python train.py --num_hidden_layers=15 --hidden_size=160 --num_attention_heads=2 --num_key_value_heads=2 --head_dim=64 --intermediate_size=960 --vocab_size=5002 --hidden_act="geglu" --norm="layernorm" --norm_place="pre" --norm_eps=1e-05 --positions="rope" --rope_theta=10000.0 --rope_fraction=1.0 --qk_norm=true --attn_scale=0.125 --bias="none" --tie_word_embeddings=true --parallel_block=false --init="orth" --init_std_qkv=0.0613 --init_std_o=0.0686 --init_std_up=0.0613 --init_std_down=0.025 --optimizer="muon_variant" --learning_rate=0.0121 --lr_mult_o=0.628 --lr_mult_down=0.7 --beta1=0.95 --lr_head=0.00833 --max_grad_norm=1.0 --warmup_steps=0 --schedule="wsd" --decay_fraction=0.643 --decay_shape="pow" --final_lr_fraction=0.0 --batch_tokens=32768 --max_seq_len=512 --doc_mask=true --train_tokens=400100000 --max_steps=12211 --dataset="wikipedia_en"
MLP neurons of a small language model. Each row is named by its layer, matrix (down: output weights) and neuron, and shows model dimensions 0-95. Each number is 128 + 24 x the weight over its row's rms, rounded and kept within 0 to 255. Numbers have three digits each. A neuron's up and down rows have the sign that makes its largest values positive.
After each neuron's rows, "fires before" lists the tokens most often just after its 100 highest values on Wikipedia text that the model never trained on.

L3.down393:145128145122148131136149082103122138094096107150131139111147106145149138128136124133127113137121149136111120106116103140122123126135152081120105169152136134117176101142075179114109135118098117113147136088121122122098123151069120121139087140080139115128096144074140161088148140093119119126
fires before: "\n"

L11.down804:103147130107180136093144139110160098078143125154146178137109110100125092153111117140102115129173125111128131168124145110133145133119085172140101124123111126134152094103150146105148128150116150174154087114152099130178137103115174128124085133130108132130115167106144140112103126159142117115
fires before: " |", " with", " in", ":"

L12.down491:092109101146150098133178108137116132109122124114134129139181178121098108123155086159114141167135139119100148138100126141092141146124120155134074127159139100133117128165127133121117094142098121103128140146132118164121091112128105106112149134154107134155129127130145097134107139132072141124
fires before: "\n", " The", " In", "com"

L12.down427:134133122113170133146130131126094154099094110127133118128142099100143089142139124142123075156131115104072169115122156109123143194111140124137170084137111137094083130140111152156113128129143120156146113140130108149137133115089099093161101123154150090108144176136155179158092133132119127101
fires before: "\n", " and", " to", "-"

L7.down408:114128101120115120124141142116091105143105140170125181092113126132121095079146123104104128125135132143122104151137123108110148140170127140157094120127116105164140107122089148143124108117105133116126167099105102105133141141129122113149092077093112124144116157146123111158165156139115083105
fires before: " of", " in", "n", "ies"

L4.down758:133099115130146105136143130096118150118124145157129124096159128142148120082113141156131151170174127134138160177118148134140124146131161160107127128149086172124149135106136165142116134136147134148110158092088135091192114140115090118140123080123119141131116119088102129146117105196112128120
fires before: " |", " of", " from", "al", " were", " turn"

L12.down918:134139130148141087107135125139096146104080137141175147148090175118109114147100137140160075114125106136121157146110106168153118034109096108128112138112128157084142150121096066112135137135133108113107127148114114103129130139138153132150153129133133113129089147123148175132120149114160120150
fires before: " the", " his", " her"

L3.down117:101178145111147130130180131130159127091103109148115152161100107132124110109123114126175166104153154146099119163139121139148141149106145096125106116143137148102128124140096118143141152127143109093171128124118088132108127095082145136130097102127136114125157121149180101126118125140187105148
fires before: "\n", " It", " The", "com"

L11.down945:144153147122085124109180129076118111117096089149098169120145166156134113100088138150160158135113121088120156127135118092129179182117129127147182139166147132114146114128132161123127105107119128057087123174114081131117149154164138118097122127141133165128119133097155139098097103089126102144
fires before: "|", "\n", "^{2}", "al", "m", "-"

L2.down847:149148146126112122110135079159133086105165188189072112117117138116156128070144157126139122150164103122102058119087141124161131064119154148151148122127134109128105090144118151122138147115133083128139164149109131128126131151125106099098151119114139183150142148111130095116123135117099100128
fires before: ".", " of", " station", " was", ",", " in"

L11.down317:122087102135070091094121127157113146140136130120134114122149150139134133125114155160110105120134113139132116119096179106118096095134121142135127107092082170148140164105130136152137164120103098131138125120152148139130120135168130114135120138131137119109125108130083117184099117084044103084
fires before: "ed", "ing", "ement", "es", "ment"

L8.down236:127143165094124107118142148144135148171116133171148154147153104115103161090137121106127114106108112089118125084163164086131074033106104094153156140113077129168174103130118166104132138129079145122147151150088114123130127124124128141069159132130128146159140097119114157115121105116138147131
fires before: "\n", "=", " |"

L12.down377:107088107094164146129150118178131132108125165102158090100108162142081106113130139111103169114107109148135131101095151133105132199130129118155086176115144079158140090142146163123129159134126145120123112134152124110070104130127153118144122092099084114126154143090144122142107134111144137131
fires before: " |"

L5.down766:149124100150116106145143084157113104074160099131168108130098119124150152112135095141126144115117176113111156123107138159137144117112127128132106135115126122121146180115108149118093145125116099119159130111126143140097097147109124115172146099151128086130137173092139095174115155111138126101
fires before: "\n", " 0", " ", " 2", " 3", " 1"

L11.down592:155096132132118152124146133075131132173120152113102123111097124133153137092090170152118131133072139089179132145181162171121105139144121141116116165097121144091100128144123105159100111127123122121139112111144153143108121119123096153122116123163102159138135131109092143147137124115108081097
fires before: "\n"

L12.down152:129120129124156117113108131130090128149151192144124153108119174145137115102138129104140124079124154152134142118150109098133136082155127076168143122121153143177127107110092099166155128106135134106160136117131115103139131129119159198131123067137152097121152111111091110132106120126087145156
fires before: " 0", " 0;", " 2", " 1"

L3.down832:129078121127087135132193104142156133118114124111095124118091121103163145160121115151142147111101148156122158128146118183085161097106145156102183129097129143124146133118121101125081116121117104120105141117148097122116081158177135125128146080161140134105119126145133160146131132113144105127
fires before: "\n", " ", " 0", " 3", " –"

L12.down952:121129168099135116112157172144110129142108143148111153161131108160110131115143128128158110139118114147148168116116110119143107142108107144161132098133181167131135123101167194122136076109095131183110157076137121106151114136096138076133153091132133139151107182108139156126119111149135124117
fires before: " |", " or", " years", " to", " of", ","

L12.down72:144148128171131126143169143120127126117071143107134162096174108154168127165111140125133127126102141121127139152119147113110171057124122102111149170085113155190107122105115143098095100168125149156097103152112154115127172099163161125104119150113088147108128162117138103102127122109102158102
fires before: " with", " to", " of", " between", " that", " from"

L8.down874:159100111129109113157151123096141145107137129111095133114111156115126114121076126128193156100111178093154128112121122136074143078146152153121139133107158130103191167108128149119112119132118163149159091086137165110101118105144106129146176130138113141136153146157136163142147116081152138145
fires before: "\n", " ", " —", " che", " R"

L8.down398:121138142094109166140087084138102115144153103109161120099138145126110110119113110161085103138152104105155137153141117123152099145142184133140185160135084142135165152117144127124111112145118159071098172160118131145097113073123099090130138121142126142128133114132084175136086165148124136102
fires before: " to", " the"

L7.down765:132108101159077174130127115114120118081104105107110127129105141131090074112120133187154149157087106144110113107152154113113136061131141107105133122125130138138132156133115107110149116109148106139185093165131128123074129112121084153134119151114145125108129122104130166137155109128140126091
fires before: "In", "==", "The", "===", "On"

L3.down938:117116141155097122156126103072138132103094139126154109157101127137105151100106168111117135098112144112111119159087137110123132079073167154114146117164141155147136114133143146088117179112133105107184098133166136122151144142112167146130091133143153118131196129124166122158156105128115092152
fires before: "-", "\n"

L8.down172:125123120094124154145137101141164119148094089128108122176097152106090123128133130139118154150112102113150118148175135154135112121130137102112153103130144127116146146089055121156116118138072104116114153138160103080121091116110118150130160153099138144146119127164114120118120173095127109123
fires before: " of", " in", " was", ".", " or", " from"

L2.down172:140103113113131121080160144156125125106149120118104137129145115129130201080150149107111151144149125138141137132105133114168124118117150093148120132164105146121172091133099142091067115077144121148119144150149093086122130137109142115136102085137140087129109072158152155161148150144114089134
fires before: " of", "n", " in", "i", "d", "ies"

L7.down896:103124112148101122143131093124133149103124098158132133088107126111132132127129144168116117110117170124121147158107137130121165095122166112118117148172153147137152133135155135079156151142159104113124111186182153092115154138138103121110163116115113114101126117122159147166106122138149100105
fires before: "\n", "In", "-", "B", "==="

L3.down358:143096123169075150145086121111094129156126099128141168075102131126119118166118177164133148108131123123117097081108120127114124112122131121130164175133115137136135125150150126124118143129092171147120106175109092170108109095111094169147137149111115146125149137105125061106178165125127149140
fires before: "\n", " The", " In", " He", " For"

L7.down632:161099119140151095098106134078164134107115153111145175147102102063127154118143112093091117103136100174129168131082162092117105131105095113181110107128116147126100152170129154170150130105152117130145155116097114124147184135132109118097139073127125148104132139122114148149131102159133114122
fires before: " |", " of", " from", " were", " had"

L7.down253:107143148134101137158125110133126078080121108157142115133091110121168135120142166148156111179131187122150114163105136123108177084099155131087125122099129119138118101104127124094098131095102115119135147136123095171135124104099166159147157145129156094135135120084141148102174129117141140073
fires before: "\n", "==", "|", "The", "==="

L5.down769:102128145121112137129145097111127159101133119160134122119118143093121167097121134155147120131120130179134111116113137129146136075109137104118152126081134158135105130153122119082072137111107105122147150138176153111122109132158157139087163139172111122134171087185137138133128111095093075091
fires before: "\n", " 0", " 1", " ", " 2"

L4.down457:134110126142088183153118168110143118137130138119112122149150127116123121179135151136106143118126113108092123130108142132143128152134151137098105146091140088096083119178117152112113144139116131128174112106085109143093114138121125133150139101106076183150107135157122113082156119132103185141
fires before: "\n", " The", " In", " He"

L4.down719:179135156143127115122113108116186103130136126129135135131153144111151096126148134110078140127145153127125171106109146116116102151121113129161141156135121148111130128155118106104111126159088150082147143093154105149124088134100132107144093148144132110125170082077144161086102097137146088132
fires before: " |", ":", " =="

L5.down928:161145097132133125150089072111128122127156130154134121137142130148116129145185131116135167123142124125144117157129122109120127120126108140090105132145155121173132100111135118084149164120112076128081134156134113104149119145126164145172173156125124121132134123100121132115160161106141126114
fires before: "\n", "-", "|"

L12.down77:180130109143163142104086146128130184126129135128133127112178107092101082108098129148099138092142104132091149119110111164104125084111126132127130136128157136131139058079136149131124109119092112106122141087159124121149119129096117133116101116110107159134151166148114142091118125123156124084
fires before: "|", "-", "\n", "us"

L3.down136:169131121137159133165147171122118128128131162156141134117108111107113128164110135127088134136120092113145131164085173097148154170141135131145070136102093102120152141121140132105125147070140123128120153122170104111111125120111105151121184138112117110118168138086125123099121111138146138118
fires before: "-", "|", "\n"

L2.down735:117147090120111131164126126097114126147113113163172127132157161137091140131102128119125123145149077092106121121133098131137124084133151151109099149126135105133169119112134129099135165115072099102133127149134090092149123128164101137144166175140102142144173157106147167086152118163119115114
fires before: "|", "-", "B", "\n"

L12.down678:132149138129150129120117140136086141145138144145145147127181120115153153155091123108135110168133182137126108133117100162097149085159121098138125150149118169111084143108101075094116114120126150119155171107096130110137156143113104124108127114114102119152117141160172115112104135203132138128
fires before: " of", " in", " by", " and", " on", " to"

L8.down411:146086129087137104087091098126124120148106105124124137135154134127155123139143156129122130156156135123119161090140111146150154127101090096153112125129111125147180124124114147136145146132108128133141169157088154120116104139097123149111128119102158151094131125150141105174096141157089128094
fires before: " |", "–2", "\n", " Goals", " West", ":"

L3.down950:136139105169131152117123121121180097106139161101101145126091115097079123114155112150116128141107133136100110169112163144118139080133151096116113135103136117156128130148134164133135125121124104141118130123152170081167167133141153102128114123115141147094136150120136087092165100142127141087
fires before: "\n", "er", "ment", "ment,", " and"

L12.down529:103106152125150088133173114161135119109127173157123095121099117120085154112125080108107129104125127088138098132185146124076162149138131155170101101089100123135111178111126145119127128145137163098124107124141131136114153114159156151114127122180112170118179150098150132138119113170131126140
fires before: " of", "j"

L5.down464:102100133133141121128134092128138170112140140126110114156122157112126145158111053131151140100126127156129169093151113186101167143094089165146134107109128097116145071145104115186111114119120108098145104124105103138134122160087151091106132090157122129120155160097156116133123122088179130093
fires before: " 0", " 1", "\n", " 2", " 3", " 4"

L8.down609:101144120144147121125134159138081114148150106094144145112163074108092121112151108147143153153114109122138121138142127115104113146116102112142112093146112140190136153135141118095122119165111136146130119142175129175114113138174089132158095122100125145110163168102108111093114111127158162095
fires before: " |", " place"

L8.down515:095103125111133153117140118112148159113118122170154110118094124150126131114125087138142089108097129166105109127140115143112185110136177145184188154126084114111125147111158149123153133162125095104108105140111106118125112139114095120076132112129129130126098120150145166111118118091120094117
fires before: "\n", " ", " 25"

L2.down543:130089102143131115157134108107143122188143118119113140129094156147087115157138143123133129138115134136123102098090145136115126154164132094132086154129131157137167130129144144140066099133103112186149141095144121163121124138097107127149126110166129138113153155133091116133107159130130135100
fires before: "\n"

L11.down710:114135136117100131105158108111127120117168115156134178135128152108104126126101150157124126149122088154113135155152174100101147078120111089090178090108052177127146128115143125135177139131132120155134112123090110129132133117163112137100101134126089117120100160142120118114126123120123118108
fires before: " in", " ", " Total"

L7.down645:146130132091173136149139117132129115126133135106151093129161093147139103136149138130124110119120093155128140142106150135141119177122114136166114135126099117114177186141145148146123157124102179095144095082138115142160155125097145110155089112128170099127122142097060129170147129126131119143
fires before: "\n", " |"

L5.down533:094086117162127126091153092107104130089142121120107101124090139101110073098136146148149129123106122114114114158116108137120144116130172131103114163134203112094141124129123094088129152099123120116177151147144166156075142138166106104109098172152120138152174162137108118111153110129130123122
fires before: "\n"

L3.down454:140134141196161110125095174129139074140124142166151158151091150094095141122117126127107160157120137108180137164132137097146140148086164117105131142148128168115149108113103135140124138132138116124122094151136118142173134154138122122136146139109126107109168118107118156125110120107120108114
fires before: "-", "|", "\n", "|---|---|"

L12.down485:121135091104129137100113105126118108100138156147161131149060129142124147134099146103130093161122128167168134138136078114106117035123138106162126153165128144104129163113142118092129130126145084167117132125121167132174089126128149132141147183158126129163120135132121161125077132093116115108
fires before: "ing", "ation", "es", "ed", "ate", "e"

L8.down682:167126099090120107163138135144130121113142099127161152066138116136133107107121142149105107122128125147114115113113139131105125082128138148149156134130082128096147168159158116141069131142122140133104106128130120116100100112118157110159146095142116138082164123115126158162122135150095138182
fires before: " 2", " 0", " 3", " −", "\n"

L12.down279:164115135115168110102147148098089130140138116108111119136077130107102142152118129162132113158114108144116151154142144193121128088122158124150094126154121176161082166113169144044103115155129149117119122121108142130138110087147131146123083106142145096152152138162109125156111165155134141118
fires before: " the", " he", " it", " that", " they"

L5.down702:111161148150158160113149139115123129123118125134132158152131133112081103155118142149125137141135121171134109124089129145137065086128159106152122104077134142150103098141105163115141179092117114076138152114135137160108127131108128114094084154136121099129189132151149115131130082158117191105
fires before: "\n", " |"

L11.down903:178118143182113152116125155147095064140145138179166125155131106125134157134142152067113102134144134141086128141111182141143091097148147116144103153131125178121105101120089144137145172117101103116125143152140127110114144139151107158100136112130104119138098151096127131114107110120117180099
fires before: " as", " in", " for", " the", " a", " on"

L5.down891:150115115161137120139147150156140093121079160147165120117105143068148106094132124121088101112101129103149165071089149130122111077117137113111118176149153106100154134114107130148148141139105127131116129096117150129140141143115149129113146138106098154142152121089154108100144125134170160116
fires before: " the", " a"

L11.down124:134137164172142091101138125143097136084166106174173092128134149119106161140154118088109095140119121068082121140101160144134143071139135127105115168107162144130128126126161121158131167156102117117127108139120111122133099106136147142122147160111072118152137124146113113158093138118113135134
fires before: "\n", "In", "-", "The", "F"

L8.down764:096104137114116137093125096141114076155112130119127111115116158121144104162144129175137117133088107147158170107174136170136069098103142109117143138129150108157173097107091143126091130104110117145097116162127089080131126137108107162157133140120124170112125131146091100099120174112130091138
fires before: "\n", " and", ".", " at", " in", " (born"

L8.down940:141159170121158125121119173147100134093131133106117095128137123144133176114122173123140138094100119111139081118116148154090092095116127139134088121093123146118140180111073177092120120125123117101138106159147132137142128168130133129155134173108137139138133147113096109152138130160117129118
fires before: "-", "|", "\n", "ou", "ing"

L3.down91:129148088104172106168127127103141146130141116101130123127157078154095140142105125138121162160121126092102129112106114133134145128133113149110134148134174105117137118160121101099104132147130094134154129078143153131094150149091092148119100152207122101115158136089155140114130130094110132091
fires before: "\n"

L7.down152:128163113155132128119091127127147126139099073128099085127101134118093118151117157150155102146121137113108162092156125121170122099153161094106066127096148118087129139122143128093113094151120082120107153142122141101115124121147153121126106128131122089170105130138124115113151142095123131107
fires before: " the", " to", " that", " in", " for", " his"

L8.down337:140118127089123145133137095132155110154161132112132171112126156103113092115113152176159083156167143154126146166120130096110119090132128160139137121147127129141152111108166155128131115114126153119103095136118098073176110127094103139116162123077135152135142121106176128162137118109102126089
fires before: " by", " in", " on", " to", " and", " as"

L2.down318:111088100105118115130098109096175114098094116115157159139103133124136114115102116123142135174152138103121167120125151101151108117131108114123088130101080137143155109114116143124122154143143120118136116074150150152163091135147122103099125154097120123140122115125119134150179125118158164090
fires before: "\n", " |", "(", " is", " was"

L4.down860:112145121142179123120162143107106070132112136064135147076149107133079155131152175123099121130117155105135135106109136151129137141134116129150092138150135102176131121145121109156147134108095130148131120125138135168111159147107159114120118191124091092142144150085109072161155083135103097114
fires before: "\n"

L11.down676:152112125181155140135162113152130122120180118150102078158174144112094113132144110128108119135113087129154110114127100203114134098140150111132105135129082140102127128161161123103106126126121109090117099127121119111106104142151123110107131102155147114115129166130149181104137158185115126129
fires before: " that", " the", " L", " it", " they", " a"

L11.down87:104125077142157125125159097132112118103147136141132104134144142119129142118135111159135118157114150135109128126121138149139123097154126110112142148117137140119085126126132103104122211106099162115114153095146135110163100139114114086092166152122085156165103127130136110136116089081104179087
fires before: "ed", "ing", "er", "able", "ers", "ed,"

L11.down343:115084151093125135100167128109108139107095124156098113140056131095147140149134089139137114109072120141152169102192162137103145074145108117123130120125112143170132188137120140117175139143153134095138155179093094126110136151152135156129160124142105159136118114103070118150105122105124128129
fires before: " of", " ==", " and", "s"

L11.down298:150120129083156136118126116166169095085131142116183083131154158110121105114151119177118114158137088104104087133087109106105112126111131174138134103091137155157140112127114135120129148153137099097103071117156159113132110130126072121174126143130134125134159138146105146073129095153166095124
fires before: " |", "–2", "ai"

L12.down652:124091132137119134128175143128146068132159105154153149103153137116124151116127136115094138178111140109106092133142132113138150183104173184146161129112118120117130116159081124100152149117138134101114133161103114146103148156144144078148146127145137089126143076100137083125092097162131133155
fires before: " |"

L11.down524:095137108083112135101155086141152143123152147107107167104103133165095164126090120134131130114132116115146132157136138082166100129108109144127148151097054115162183098134137148134098141104120089111094133187118125144182103106097161139087111089132125150156142141129134129145101131117115124121
fires before: " in", " to", " on"

L8.down98:073152158133123171136133085099112108136118110142136114147100120118172154157104106159078109116105125145121104121136122141141150180108160128152127133109134075133121102106116149121160145119125091072128141116122090105133151125153111156082155135168135162141148120199102150084148129112135115096
fires before: "\n", " 0", " ", " +"

L11.down700:095146111134098117110116081091116106165158136103116094100175168104107111118096134126143131131125086107138137158091144145123119097163141095104126143134125126075152152153110120120162155091121140127119149116104113196143148145158147140135153169147114144119154093116079111152118101131165130127
fires before: "ed", "er", "es", "e", "ing", "er:"

L11.down701:131117133165145115133133101106162109172084104163135145148118131196137130094126149132146145122147149100132134159172105114141127112143138115133153121142097117136111140136163115162124122111132090112174088100127157079181168144166154135133151167111134125083110163115149131124120119134125146124
fires before: "\n", "ed"

L5.down199:092118100124114127172117106128117117142099134148137109145097109146133109117131137129100131153162077092151157107130169109141056106139181144132104160083164098165132095093158166131121146128139136113113137118164152123147127149127143113098091146098139166124139164165112106099139147130151165092
fires before: " |", "\n", " –"

L11.down46:169143113131115099134110136189124136102149132169112140149164079131132150133160180111107157141151100131132111122136136133142113077144121117132122158107136105144158135127105141121095179102106138145157073119127103123151125081126138110142087131124107115148111127136159103111156090166103126109
fires before: "==", "===", "The", "In", "==P", "A"

L3.down69:112132146115098126114106142056111148119118141143119130111108159159111076108103142156143098128129090145109092125119094170132132076118153136144125146136160118146115116142131136120161182133112121142111097156091075122119118140143110139157155175106097129180105150142149143097144108083096122112
fires before: "|", "-", "\n", "B"

L11.down310:119083100177115116144121132122125075105134132121117150123157110121086154110179147127121128176145103056150107052100129075095103076131122122137134100170150132117111163112069109130104151108111131142152096155175129146125160103124156114132148139111130123108158128142130153114154118165133099140
fires before: "-", "\n", "==", "The", "==="

L8.down941:133152137137133160170124128106122055082091122159164141117111139097165093059091133145062123135125113110149143137143101118111087156082182139101109164157179121122083143147111137117112150118145135131117124122114125132112122130139127114132135117092138127131096113100162100119104141122135147101
fires before: " as", " in", " by", " to", " for"

L4.down81:096148132161159101136131117109140116161125153122181119162100115167094145136135098134109151156098115130131135148090165090107153115134160139090115127133136115173166117096089134115095130110129066139081135158145110125136139126140180143144144150133115162155133143132062118061118142123106129132
fires before: "|", "-", "===", "The", "==", "M"

L5.down201:103069102128091125152133122127147126115146101115080118108093134138164139143122151122149146127101111147099116152120099142078128128092169144148181127177101128082134139136124149147139112127105121124120114101140098138110103102147118133093139119123159145122086122103192167125162133118121130137
fires before: "\n", " 0", " ", " Goals", " 2"

L12.down642:094135145148141106148157100126165138122121055121181133121152157100143167119124110136151122101092113134085108148136130097172148057133147143113135177122121092089147150106151142149151160132113093132147126188133114139143126086138115146112122135129131127128109117184131103131102124113123138113
fires before: "\n", "-", "The", "A", " after"

L12.down785:174149123128169162121123128128125137106127119134140145165156138127124118101102165137128137076144104151131118141119102151094120052063089151102135095129150123109140182119145138117110158119093134125171151121155142140130119127137150097137142141117098121160123112103146137108143094131154151089
fires before: " to", " on", " as", " in", " with", " into"

L12.down228:133094148144085105164098135111157152155093101143133111115158094119146124106120157145135131140101126101134115181134146192086117133111120121109110132137092119129126147086144158100116124147067098135141102112105120159133120107150109163060096129127135134165110109143116129137161108123112116120
fires before: "\n"

L4.down240:103126104176075126149170080107138120093089115110118168141118128137114105128139153151142145084161101139099139128103102148129138093136144144133102138120133145091136130160069122100142147114167113122161120144102118123106078112104103132124124138142121139141145159139197116111119123105144111103
fires before: "\n", " It", " He", " The", " In", " She"

L11.down201:151132133135131106128107169155123111156114107136159138118142146108121142120110146093188111180176127135164119142188117167134104111163151146146134149156131091138138114151114145104133155114148133090111125143139107115147141114135138146081156102106119139126147110128107110126138129096159155135
fires before: " to", " as", " in", " on", " at", " with"

L2.down690:109094105145076171094159100118136070121093121106135176137097150136093113169157166128127132149119122128111166135112117115105131089163123124117142101117126130128112139132095130129158148108080099119115125155132104180106119088104113145131150164157123167127153153107173149130121144140167129098
fires before: "\n", " The", " In", " He", " It", " She"

L3.down654:141103134142111144132181117085134179105087129093123145146086104109086146122153147128140113117110084099145098138105141171087132120110152131125133114097147152115121148160106086108147121106150087141131168098114124151124155123131108122184173156106085153130177133149135121124117123096113144136
fires before: "\n"

L12.down824:147156135111145131103118136114103097143102146153153090126138132131164132159140167145162161104126151166139149112096134104092138119134108123138125137106130114163092089125107146150133146125125122069161132120127143090132100134135164120152118080123152087115097117100139103132105138156129142066
fires before: " 0", " 2", " 1", " 3"

L12.down494:118142154106159124158121078168131110127133112125094172116143132127083097139168105126116131129137125113135132137131117119167137098188075160143152124128141149126113153126098144135108119092120119167082084081114157128087106117109163088106139123120099159119125114167183163125100130151107161107
fires before: " |", "el", "le"

L5.down370:108104138185103134132142121085111119139110154157079145108115078119117164049147112130122119091130143113118129172095163134148133124125161147123115170148143114122108129163103116113149151128164107186158135140195118140104139130168133121099137121114107108147149179111177134095136119127149127122
fires before: "\n", " Label:", " |", " Form", "-"

L5.down798:140097131169144151125092111133144097098118129095153103088150175160093127125159129130136116111120129090093134140072124140112162143119138091134106160138116100173167106129143109114138163118113118137121130122155092155131128084163129093121138128138121105154113149142118132099131157117125124143
fires before: "|", "-", "===", "The", "M", "C"

L11.down118:126124161121089112107147076131151093112121156130156159132098148138127152079107193094139133131144112129079159158150128144164156071145164123119118093130131114084160127155105137109147121165154147099143094130110162124144111155138116089094127090105123157149134164074126116126108149091112160165
fires before: " of", " was", " to", " between", " is"

L8.down828:112121131099104130087125131108156108158109124121089142146099159111137112110113143166101145114131113120170142124146131069127127098153149088141152100154134142104147117127108118155129169119130112171161117171109122120095120074123157119151124112124143117130178099156136141095115048096149118157
fires before: "\n", " 2", " 0", " ", " 1"

L8.down461:139105131135110106134136128127102154124111104139098117132134137142100102116086136119133123142103168166111133163129146147121087075139124124144140071117159143131155188114115108124138128137177152135153095098111182104138149084145131125136114166109135148108113086150163118138160100113086167103
fires before: "ed", "ing"

L12.down532:109142133119102146130094087090143141130135134124112161139147087184083098131125151131128139115118193129131132141206071103120115172096101122127152109132161130121159136118108158140117147146113127136101089160132120147111133123124116132160098114135149184131119124100126158116146095149121160162
fires before: "\n"

L12.down592:115073112123170196084166134095114107121097170104139141167127117093092096103143139169128113135148131133177124128126145104108102135121124128167158097130158158143147139124129154153103116156159140133103119158163103109130093082078159154094138152115153138119172140149164154146131104090137154107
fires before: "ly", " to", ".", ",", " and"

L8.down540:139161165104121122157102110117184087108127130076164159103123170160095115127103111110140151104143184092119160160135134126149120148074113204098155145094089120073127132101133101150152128104130138118129100100120118126157115138136125156117138136125136111144146125118118123123129095164137148176
fires before: " 0", "\n", " 3", " 4", " 1", " "

L8.down248:093123127157124128129144109120130117160155118157176125165102148138128113085101119164112093145138170137140134115103168140091115122111139136086187106127107125155128132158131168096097104129133142097136118115143116122117121084110087115135096139121134146098144126059117101174137108134150168113
fires before: " as", " by", " to", " in", " on"

L3.down75:124144145142119096113135156106155134122114138124138152140135118108094145149148140122087128131159179122121120157103149109128083134130132126124117154082130110110168140119106180138109131102150163138090169156107164112153116144113141132129137103117098087124185075143173109112120097130140132102
fires before: "\n", "ich"